From a checkpoint of a small transformer trained on Wikipedia: 5 heads of 64, a variant of Muon for these matrices.
MLP neurons of a small language model. Each row is named by its layer, matrix (up: input weights) and neuron, and shows model dimensions 0-159. Each number is 500 + 50 x the weight over its row's rms, rounded and kept within 0 to 999. Numbers have three digits each.
A block is one neuron, or neurons of one layer that tend to fire together. After each block is what it responds to, as a language model described it from the Wikipedia text at the highest values.

L5.up50:463472488485458546509430499500462411611529520486550499465393409511415435402574485384453582547503468489500564562450420574479534451524366540561437430462394451422499553509506563540451466415557484493431537548493546554435457469517522599475476578575479546521562536477494521480542572494487437402550589536453528461500570441552474444572509555493483491459483524441473431641586543535511490484464447544503535493456459543379398488589585503508468538528383428453497543503474525446472422499430577
L5.up154:528408534493458526400496476472466417520507541526581537515518446552512503454532568509439518543499437535592524477528462496502502479516484579535497457507415509584501456573482527506395587479503516539485432493526472530489594494484437420471506528431510455531521545559505567576507483519467460513519490422540504380554485596496519600561492451470572438535561482544560481477491616492410410572564446453564509446486539522551373493566444505544466555420447516460555483518420445501522442470534498
L5.up187:543538496578469490479480485544392540523508538478595561543392428511481501439568531486555492544514598494407519456475490441474564491469482494577483436585500576502492537456493550489452558514551476483548513493441427558532477559498491487438436485458518529505553558485428486538428578474532507509556504498551454390433462465534522570523547523475540356518567508420565547488502555584532496488511478466409491430480457409494517443521495465537487516477505579507522417447436464494558500520491490
L5.up243:509499433537464476434495480437529460471507493522540468540493479522496512465488450481469567501429541506519467510588479551479520526526452562510463569471514508452500543496435532494414468482571430419395497422533578415519471600556460481419499467397494517565469555450479568470541460600539511518442495584499500526490577524567505495625575396484493481511488486426479537544491559422374459586568412515462417533528491487481512512494550549478535440427549501491545449440484479464444479484523531
L5.up396:436423530441499478386494504460466483435453449527591655473516466471522470510523475495531419569528517552587517434508430449583428472454501512545481544487453497573495537433424541444486591608499452463517470495569441471620614494447498480506447454435510508506612479537541528543537447525495502406529541471590430503486513544526491547579551467465550495506544474553542525519460531532555472463580453524477533434550544543528487458579501533538456572498327523521454511534497502394518558419469536
L5.up427:572533510509520470489507555430469519547500475473594496530514449590509493468527425553562535596474475543424499426476495510562505560439471547505527495411512488506487561508571402583449529514490444547537459412596491504483496451576489489473406456478501533623535488519432468562479554509526506394488542526490456537531565535431508451561493542453443390474469538574563480420428540474418620479485433492466452546597452538472498469598543512566520460563547486530522503493435476504453506471511553
L5.up527:474513537496458558486396456479470453481450522461432576520457503451472489531542514340474504500566503550450514526475472470502502539549510511528420546409480471567488432517437499568504555425484479435477554509597439467476505548523498499452462440484491455510505472491529542587517509458413527461423559465532478527452424553487482549560415518480640559481445490394462523515451470388473503512506494470500481476447512476491547503543449474525464508534482519569537614371539521384559491466474510
L5.up546:452476465473556455475458497484470517501431507491523473540505468479429439427518543460535557440545627526607477434487475499571480464499445545627505479471457502423438508503464393600471461431502525531511464423485542495448519375611440430540471470526453471520482560479477523531458349532501491428628453539438510531499507542539473457510649508498602594498485450363457508505542524467486438624471555477565387518555506506552436480517492458419518493618542480511438542483582548467489432441505455
L5.up559:675435608529499468460530424639504482488439494552553523487402500531478552518524528415387559484440431464496430449541422471544486483493460494641589507544451537511517504492458425540424531568546418420498371413481481543583464516452490471506552470428508539522507518449532465487557463457525436507463439451525568457521526567540542460471469523575541461581480554498522508458431534530545530480546488535549410540505422517507451477689413506524515554409487532464484553460449441460524499551448450
L5.up705:528463497531526472400409477521530487488397532553561511493532474542427476406412466559557463520511514429404405609519572474540570520460482499510501523499496527446379480481548435557441584590573508531488473475586454468431494517414494554583497583561405502453487504481477402512530448520454527446469512497484544518521432572585525467502548565413534508577495565407477488524486516444499493396543536549516466470509495440425453527582529470531507527488430457526465594495515472522405400409472482
L5.up721:545447556528583464454412549460498465562423591421508430478476423471503548478489417425499547482538504574451478522552481555523491544548447474423511531517500433468444569455453502524444450566573528524512477549596505418463442560531464517613497457442431537477570426537484461437502478444494552472511534441453524400490473510443469546446490540463518492506553497452556559510493518503505504512524498511430455419429517480467581476507470491510424504525523483512546544590543464457464501487444489
L5.up783:573469513589430489454503461485484568536428554499516442482496534511536456481511492484462549485497513491395426516467517500509470438474556507564524528494457585485532529442527445552468457589606536451503531535521535577520453458489486541496571540551519510408459525558524501544426487459497524615533482472456476444525547572484436528473537476469561559566390510464544568471512547524475528561566502511476482526465539558510449479572425475520473513374507602395455497415409538485568511495492485
L5.up814:472469452528529495461453510412472485535477531474417485493542478397438508498510460409490500552504498448527536532523501521452551559516434452470505505493537502514467415485593499504483483490458486523491463462555493426531505416494489551473442486427557544481506430501407428588565570404584545421433520462478463483471565468445486375495576595509506528456535505371416429483536465493445508599552496499454424548455484620470439493488509473505551583460496592520554579494570470461422526534488458
L5.up940:505562531533461507432466633438472443563406503584491554507525413501483477443532469458430559483466480488497553515596484548551590563457454541432490481492490514440454448501484559433419392479534548555485509510607438524593425429492511462535428462472514568463486419437539631582501468462540537470514552452505470494540508496568504469548586627504566446439532583520551516451459489476434476513529502561493467432517491523516399483569582506430458538459438590548537489459491527522477520484484495
L5.up1216:484411465504427477485477496493473417444448535478470532573540541541390488555497602447491504546536533447583536537399451457489549500535483482439466488451462500449400420522485511523463473510450439515521414477522542498612468502515480468411464496514534548498483506482505575446573513481589551484477487510533478421410477461398573477570524581523565484513472479480443449479480499496507521532487531512458447575433530441507442461525444473511435500477475552456537529430450448496509475507444492
L5.up1245:520466463542521490462524517463464489503490442502414496560638542466536443522486497551554403525542488561502499448423399436539489483477610420469477440526453581554428450492503512493545492479675548517448515455550516514548525490435539561568451499510459524488425488491535524436446471497583558475537574561422474420522457426476443496542511506495565496503392439487455454515497487416503517530461415492487444542446565475460475500521500454479583352494549478468477576464503429485569462459501513
Word-completing final subword. Final word-piece that completes a word split across tokens, especially "man" in chairman, also councilor, deputy, serviceman.

L3.up209:429591423454318492456448533501500471518417461480596527395475466522508482541557539445464545532499552475547497464446488421417497547524495489574568553567511506488460543550519419496505488487505492361519422480557560456569479491533515503469428546506581480417509493372512483521520460526477527488534456528543531440487517552547524522531534465510548443516480574447510486492468487500578485582483418532496494413482477526419406498519515505577476373527352523503527523451423503448510542473576470
L3.up448:446450486522525511471517420484437418390442480559502580538572501502541505518506517470468448426476532497531477518420472524548486581507438606544504488432462514570407440507451519493441499489483481384515552518540467584440591482441514535578422523617568531467465535407598419518437437619507506594494457581476521516441556557516544487527442514486498482459554479567499505495543512532437432576469460485489520505500528515433596524571442459422498511566441507453488564462480499498529428457415448
L3.up893:560507442515561570488530487495560510578393461517548488467445524560483520459529496511473530495473547463484393473498480415489457434521487555385488483539541518461508567454494445515564501606454555528520463451561438430491426461527520512546532480484462538437564545493557492543475506456506433505587445490506527512499457484506416527511540479424569484500497495376519518490513491483510537511429477577572482484523555570579472464415499395387399407523534522522485548471417497394516527608573559
L3.up1195:437491419471554419499543474461522451440502484409547471542534548483571413589533499502553518443514508490510527444551492485490518504544535484563502498554405510417543562428571543583468514474516516475559518449587579551506428498488462525488526528418482537472426489373545550472450437447484526531584564479454512381417426521557554548528482561458591581503485463441470485482534559462521477473479525596447540552476512548561565545413502543500527645584455412431477533480439465443481543487526446
Word-internal y piece. Mid-word fragments, mostly "y" split off inside a word, strongest in "employ" forms (employees, employed, employer); also deputy, hierarchy, delayed, parents.

L5.up141:489493550498577487432576486377578522580528414555620453522539453518471502590446495542553473484440520510486552504476598579483524490479521531437493472506504541477571469503445485355484518468542475439464487478445449493430491486473445472571603484493494521474523554533510470478456499505474516457528529599515465569535608570551437494523484438543423576504448481499486518524590555540408506558528487487518469541492516467439489472567330564523446502464486426407603466444411454545558495503458442
L5.up181:451471532520523492480480519411507505485597521524524461452481527518554517470555544586522425595446452529450487582465439555547522508469539569549650547559468539476490539495516582471530476448525519476447518435555406512513465508513502551581570542482552410501561499556451562520531528482508437490477521506543467504533522457507506504538564473420522362542489421503470514460512444424488433486528492597451522523435518443528561437539506460439525434481464463534536481577560412483438530572446496
L5.up218:532482552528518425526540567556428435579546564521490522513543414476532478538397486578483459524561541461495486510402441620571519449535558469551469520442553508598523558398434476447402516480484609514570421511503516458526472568504512481453531492581536505549523549543448511585461592465539461506567493519583422530430482488506451516481579420459467465509477532565475498397461489405594469538504481443657459492509570621481411504465509505501549494416478507481483504511518521534594492532577537
L5.up236:612466479519397460473536557451461440548500410479464481444484430570567540584562503586429436512526527559535492446551478432516498501608491460523553455510464511566476528475441496390481550533470462500565571502461493440488471584453460427582532537475417527416464494508497545492382516411560486468458515485558603408492521508536441445558492531549407471486515462514611554461523555447466501478527437484479531540474571568510568418470546536583559433555506372374378553462521513574443492488511411
L5.up316:521598546552361415495460405543541488450491497446512524542545533494531554418433469596528453577442486516454483406552584486611392468460563553497552493441580612415543466413532471471506511602552547509466513486492481502546527579495529464483479576422483561459515416523510551524465501467467461493536583408512496542490526502549464499530528487500480494470518508461525508524518542477576513565487394504534481454493480499528544469580537453409581516431487484500480466449433496521533523556449391
L5.up460:480508506476482493443515441404486554558537414492339468524512448402464532484524521565522415489577421586489475549505544498509488544523507482588542554536538558531547518431446450431503568458508543546473470482484464572542551557488510481478466553452527455411577442591539509485536505474562541573447563413479543567495512507500522474467472643443610475376553556482482502516524487490519494548429409472447494550413595437457487515481499450556546497463536519479537570450480548472549424507499438
L5.up463:567544604492497586608512633453495551451503400533464482488476490484536495469412553510441500507567522461480587514565440567506514452530507519531498482493491494547572469497493520519555507507508499523446519513440546416536526524537555534446449432464442502462467578564508566466525431499541437500496498399535441549461519479509505462486573477510519540542503512480542553631518465394337483402468559533488545578437490491531535454541468632550524558488429476509491513446487413436526556473483479
L5.up636:529489550567465540442469563519453456513505479430439474494414417465511545522557471471490498445483456476486442508452480503470572451384535472460540653401563483447513516494505481474534510536544592511512457443470500406524499543461598463567562497530501505578540494463458504433541562488472487546622492524416487532448518472567544419446492506485480451515532450546520615466442467446423570494412478416549548444483522467542556423508538468566516469437468555516535555495528525550520548517523447
L5.up788:494557500449496493507530524541508470518453577466570395511494582493598590417526494512471529554519428503467451499414397511516424327568509526526554404460560545445544506441444412482553405569632505441495568551509472460533568559566550480493449460398533446447485427504535544427556545491587534461411542444432436524506517423478499526469521480479548445461496437481559507522483508421470501518534542559511543545464429587544399418479588539486492509571421453565502461422481554467536490470399493
L5.up864:529495583458450470492457413450520537460535442518497520474477496549616503428496471471446528468579469591521419564476487486419460447442561529470490390434470361491531509485453548486534399504534386500524509501468501572417510529537459533453622546552449524555434525512440547479411467409507536466489552507464561525439485531517553476524522577508500557428616531391525547480511498412545487550467531576434535603501543489447511543502559450541568549523577460496491480483549424519593527459470484
L5.up875:487476552476499450460538566452536408515599473452464449493385512507493619462491378477628440454472480481458498510459602548521525603390593580557544575404539605483439535522490514544528563461500576454478417500440473472546507532558558426530449523507520497533542456557425501478546485458575487540598543481513480487561538476493474482495524518562527455519515420485508492478478547474495505489493471448454446548588485489463449566628639458463482483533473488549495437520430511522494528514496487
L5.up1018:511519553485504556535508462411558551472527459458498439494479486472577594489479511524437477523561445631474531496518479422540471523492542482496488578511474491567543597516568566457478408477442482472460464554495453464480559512554419509540549576520507557511564499602437481491533518553518522653605464452523514573498583532411466481578590509479549457472507492447481522423542479466481505499420443581527493429449500527531393534519461493509423481495516518343462484461454514475487530499544578
L5.up1041:552583522464462457492502521531446512422560504488525515478453520497459533500487424524616516513511436599461452537472445494516495536418510603497599610498490556425499516532594439439542557441495529517499477566530471527455465401596455489600574456488534567540499383467445552431575524500491494591508470462501504481527448455522519471549622439421436475578494542490418410513521461491440532632466616516573479486473522551469564462536517570484549426487462542476506438532494517523625626475380443
L5.up1106:511472608504495501488485590418553519431567429491453530495583532559502522495462490490497438422635495616541499466537472438488447504495595543538457492483479426527628474399554447459535575489519451477461479431499555533506523452376477442560465510418560533548467520537428509431500599433424506556497563569524462543411458532448495438523464527366515471453510535486511516493495529458509449464621449452439500477443519501562437473570559417548507450505534459473514474547528531432540537494550510
L5.up1220:462537569493453486472458556470470430472507403602435529491442603455442404527513446571461535513522440543510479499496519529480501414444454498467454511491490437510508540510429480390585546562620531601563495480539538569510500529565570545467487427451607539564490606460440487485471517501540458462427466546456467469502541394493566501446522575585488483389490561400550490493421462424489504454465470471525438539495551506450449454532478398359425511501562427473558499503470527477590479511555484
L5.up1234:543499525528477518538576477420541568478482471420555553501462377492520519483528499494451468520513527517501556606545488561571407477522503509549505589440431539452532560424508521423533442480484564433571573490549490509504495482452480441463517441393491447491523514520548447617413474512491561615531475522517395493496486504498471498442543479456571511406558451527426419584468438457505595545502456495497545464479540577460517462477510540554470373472519514498458464425564453556519615479526461
Mid-word fragments after -a. Short word-piece fragments inside a word right after a piece ending in "a", often in names, such as Ma|s|sive, Na|o|mi, Ya|o|bang.

L3.up24:467525541526410582522434425468540459549486440541515531423495461588536473604415497401435472492527461565564547589482527492545569438470538392552518489496412494554472558482465483529548479573536530466478475508470553431507527561442508500459517572503454452544476585498530454450512524604564544510491470566402513409468478545463476490632505500457568477401516487414508454497548554499610482468536421521544448527487424415487420454523456528469507577446532501448507450543508546594469459507514521
L3.up386:546461415415470504554389488478555502593450503508405494461461515601497539499452478519489571515535490508469574590515594517524515525515490457557419518506475443512488492541506609562432466545524470406501541487600553460498467421498512475555493440464497441585477495561537474494500503608508479458543444555490440403557449380394473516564501572515490522429480565474452476461462541565539489467474487559492473514446523451480487601487535488529492504496442514436570515475431602517509459482429387
L3.up834:466521481497428467497483453525538551581436439496493468467471407540462459560587460477352542440575455486530551531572513481405493501538461530441541488483449526542537543436481448501468501420496607445470513507564557442469541583471449471525500485526566404484548518503480568479515424561559557537558483526470514477479429505379472492463525508494379547462576542470434514488516545485455535508499561545496424600537547443449395522524574424532536591561515462515538537475413485540600537477573494
L3.up1008:501532476454409523563501493535552505526480490473570496549455459517588532603558472449445531423488498458548578625555467486548433564426469465507555517440422507526520537475493504454534470423595648470472518552511545485533522513455442431552440514516452567404504487521539480399541493486500530428531514484440407504455510478406502568556501538391434535515501536381470497454512635552489508511562609598529480489582515525453569475522590438522516568544510390453410479490532536551490495501511487
Word-final subword pieces. The last word-piece that completes a word split into fragments, strongest for "or" in Junior, also Raleig-h, Thir-d, crimin-al, gau-ge.

L3.up34:546497554551494508506588537485499497536402549459384461462471488483498452447500504587395501498484493417558512488485479567534499533537523595527491465527465549558492495485444601541498527466572580407434419585600621470491507462484515487483474433563405493571510466433578560498405554518531567505418531427439515466468350441557367575542526494497552497529520391472488532534554551559444505436491513609557390535533493476504511546496453458496470488610576591523500525519488489549548539474434478
L3.up206:517488436500510570480476517528525553537491428536461543491484461526560450500461480424475461478469527529489449476481576494493539644379509609434444467429485509462529568533451555559567542561522518495439405455515428479555562559501534551503558436422515462463530491381632510460460488539556525565572527563528551466554468482543431564481494509509565542412535449554595468563491465496522583486436550378485583497555416516559523579530490510487531391613489541575493447468507491562644543528499410
L3.up403:561472503472563507589522586513475485556405512615510508516510516527545440479514469410434567415491501484550447501493556517488434586493552517546495562437571463460528454494491447473589547595546472478524572529518474533511456484566513582492536465490487512542532543532517450447441550569468472528558525562512467521484512539499487530503513544429530545513583569537469528529543463507544578313443519477519482403548446439470466459473471548513435355534497525545377513537516500566536550571484539
L3.up506:600619542521522469471530625496470495580499514492472560482509474555436459418477523454442512602487508414594442397483598559519424520447515490411544452489492514520468525491562492572580482540528554487480383563615474529526488519497504507426419443524501504500562541472568464525452519490491439537403420562449524499454513478454420521466424534498498512458509459479535482490452577490414456416555496480557504473550522500504524413547466459604555475407644635528557516639521424515502531483527514
Mid-word fragments, esp. "Preceded". Middle subword pieces of multi-token words, strongest on "ed" in Preceded/preceded in succession boxes, also com-ed-y, accred-it-ed, C-on-ference.

L13.up717:488522455439474412517485492428583517464483559493525506537431471472507486551546434561511452566411641501546428593554535426471523451521576542468532616485479527429510448530475486416489494508572511510531520523556539494419556490510604456495487480575469495424408540494495382561456518503463542534528523502482490505529524602509503459536515420468563503472546532427533511474527490604494520567399493507468345523546467546457505409557403437450529517463441479367556578469496428451520492489466441
Word-final suffix pieces. Final subword piece that completes a word split across tokens, often in table headers and lists, such as inju-ry, appoint-ment, invent-or, football-er.

L13.up1000:536571448505548536603427461528532536365449494581493496448535570546474539548516453469441479536513570407419532523513528435434481452522535455389583450508491488458445519495520475496533435452448506498523470526476558436508443496483473374456451472544622537471484509522540597553461427483449551554526497557441485490521521536524391476517516544510490433470497569573533475466426567453546500423495530394538549533415504441559510451545545576516546513453571514542505475455530471435507537537501467
Mid-word syllable fragments. Short interior word pieces inside multi-token words, especially romanized Chinese and other foreign names (Jia-oc-heng, J-ian-jun, Ch-en) and split common words (M-in-istry, indi-vi-duals).

L5.up102:555569456475467483477537578507521472560541514419495455489490508406485481453554526501534468557495483502578481390592422469477470533425503512561517428450512495530525492554504517452391512504594591394523498450444481512548557469448422581445434440527451444506520403474586560450520444520545502470462553575479520449506463517459473514497498551519532512506531535571514516517505509541429516537458490448502454509473477577528519415543542519506570497481525562521493583477526482548532530491583514
L5.up168:510509452561566590473521504435498508538465617459501534450539546532516431574515430458509409582470553522532499516517490564490525492454549516474496521507428386491391474415600540399428592360576492570542550483516502419514536522456400492459472452496536450457458560428591556524570553513456476503436565577432530480534437572520455529451453479413373545424447532588523416482520520467506482501588530484489520409491508594449453543531500483505501469517485501502551544501559492448454531475464569
L5.up222:518516559498557497517491599505488471442512603449455529426533452509511440423608474531563492558510458406518507493489448540542568405494571520467523492420515470384476485428558467445449457532448578505492527447593474449514590492508562576481560452488472529502540586444480465494525570453491533543479496430540560610523506442621533514432551476425513435464504485421431487551573374442517537584447596413474460504522538435540556426413567527550574476497521482475511514522519426516482500563464485
L5.up242:578470412393627493443466458510461552539544412517486529476541481542503489532516511564544524551515538450542535520564535523536565511481529426495585438453550506521504515485526570423546426543502492536477477566540519465509514548495498597512464488536441561592636440504533459403476493574442427389445482515400473496479440577450478556529415467511543556556435472529537511474459524470558432552468532452436439555512493493453451511492509540530490491495588476502515536543552447448610483546480419
L5.up357:483516474540443586581497539407555512450594509462530509475453532448595478491464433493505522540399515426551587502531487563515504494440518411449525468457516624506488457496501491471582521473498497459459438365586552454461466514473513412483462578502581485425539454488513526512455523543452458470518486510492448492503499566561471444538534487475500492545563451493540463524528466538423509423597522457458515448486514509496603506512452489469393576472504511494462495483471420529541521555444531
L5.up426:562477475530497508528506528423435520519547538518542538531634458468563356500461446474485446554477476502533499464499487484546507466534538590551463501447552539483424481469466464597558460499493416546450547499623579409526448429502566500526529515479626488363477538441447561595530485499496543477450510492453546443526422441463493546537573537481546480520424455496580529481379479533455470521461470536385450571530581476539510487556545502480498483516492503501522440477564447437605432536471592
L5.up491:484504493419417401408334457458583529443412586438495524604450458534469560470450580524514445566533480478491483482601487444515461443540504499575526554508504559466503555467504450498511500560502434517463501563530573541458495556520512591559571535578543508491463520440441468514513561442478584483523538490458534478527452526556543487525505585548576494592504401506526498406525523477546465525503464518459484580470455439577500398480545439431521489491399500602439494520550525508555560505471514
L5.up587:515519505458419573490546519524555389428550546418429511479476517560535435470417546514411568595561507467449503479500464445505541517444457503543552480484478464482442539491471550481493530526540553578568507524542490454534506510507467564497490587440595488461496520415408457465483449505500537466531588594476406502529538525442472438569442520372590512524479433622559480464512486500458537532566462420501411467488383544525580570562456555501545512508574405475541526521459398472580500569499441
L5.up706:570597437518473429516507445574506559537422482510557498469407578552435429495519481507538492542511463513524567393578443514565508581494415425526444421453550515428508564419574491516494478484504513480580514550484490461568558577490478510527427558496441526542463521440484497578548539454578535492539480482515478498484498514539486507559432505461464493580430552427457539470550508547468440468507417497494490492515565479498560468510511487468625516479452452487455472520513469522517384488526507
L5.up744:509564507539493487537536431514493504452509494541441420552583512497469501520483574533485481544440545508556508457519467569439472489525425485485556543467518479539434424496444466536484558484629521510414408460462439492525492516497475535518541591534474482452432560483589522581417447532514483573472611571554521464531502492519488514571551534450484469487465506489476594528559436419508544474555390458458512489577496523431403522530573541511502450442481572473511508525534404526455487576529477
L5.up755:480567505474481511508539585561419507512583484456489499485629498645477498505454432497522473494366522510520429416432486468516469418508522468470461496473487538462462513481539536464507391482591575464522507507488415484498512489585578453520482596537479416529525631525567603489494521490550470570495495620562610515433539532522479459494406535511485518495413605550344452458452464461425516529617464564544440480479412489542512451565558460541525487488476509446579587479438523489478488477493434
L5.up987:575464494485529567379573544418533490479473454538485492497428486478476409479578455455491450511492452530467442432453464525477490544393460459523398508579484591419465503528642407467454531495521465569514462477519439480457516463529548483495472505555591508464533585472496456542441531372477470554453468512541438415481589476544533504502418507461534506511503405454378528528440391505527464592494460480501439506554452536439529563426492478505506458584517622471525475499586582480553555602383636
L5.up1015:548493448511480505432478461516456498540479484489502535547512431511413522551649538535544508538521509535491510594540528531554469521542459555551583397488567509475502533487497424470596505538533444484464472524532382461523595475498534417519492495439568464529488464513550483527478458494523534476535528515448514453506562483467501569510463414533440510512478443520553485514481544570434550590558499495608421507459500475523508506487520443448489528432535539522435528564441504459488519526449380
L5.up1074:515488455485474446552548442428477493558484490527495542483552540555505368455502498590573519541441543562546451527549498586512485533451481526510505467415428522524447461444593594529505529494471512511483512523646526407503550556495512585478545520496564573387425542440552432445457479478471517443543544404515602515538459453538465433494432458566483530537451579446502536446465427494484500542420553463406484395534523512513540420517545527524493605599492481437464500433491451415558586563490503
L5.up1081:539426482494498563438511469516574534462580517515501513449582547524525372469445496521511460445491492522479448471496455506434444453460417556443484550524495562519536500536469520470501419530495456487514513584513495475495507483463517489529571549617472420597489675499567533537533568551516489603476543559540556495550501575576449451547536397455474500414451438488505479497472447465578459621474552500402515516552390480470418441504480543541402598450499557451545556524564562444562458566550538
L5.up1190:608558426429499495485461558460455480521526546498493451478497529472468488598496496403421486482500507458493435507546424505463506484585472497499504469431536576523603457511476442541585541477496546487463403554542493511510458549510443470437527514455494507438538523447482567509469458445461602487482390452539536469574466525525501550482517492533534376492444470459463525513473523488315476474448512543549506354429511581489542441548485557568475518423541433485457515497564552489479477496512445
Word-completing suffix pieces. Final or middle subword pieces that complete a word split across tokens, most strongly "ed" in Preceded by in office-holder succession boxes; also ent, ly, ary, al (subsequent, Assembly, Secretary).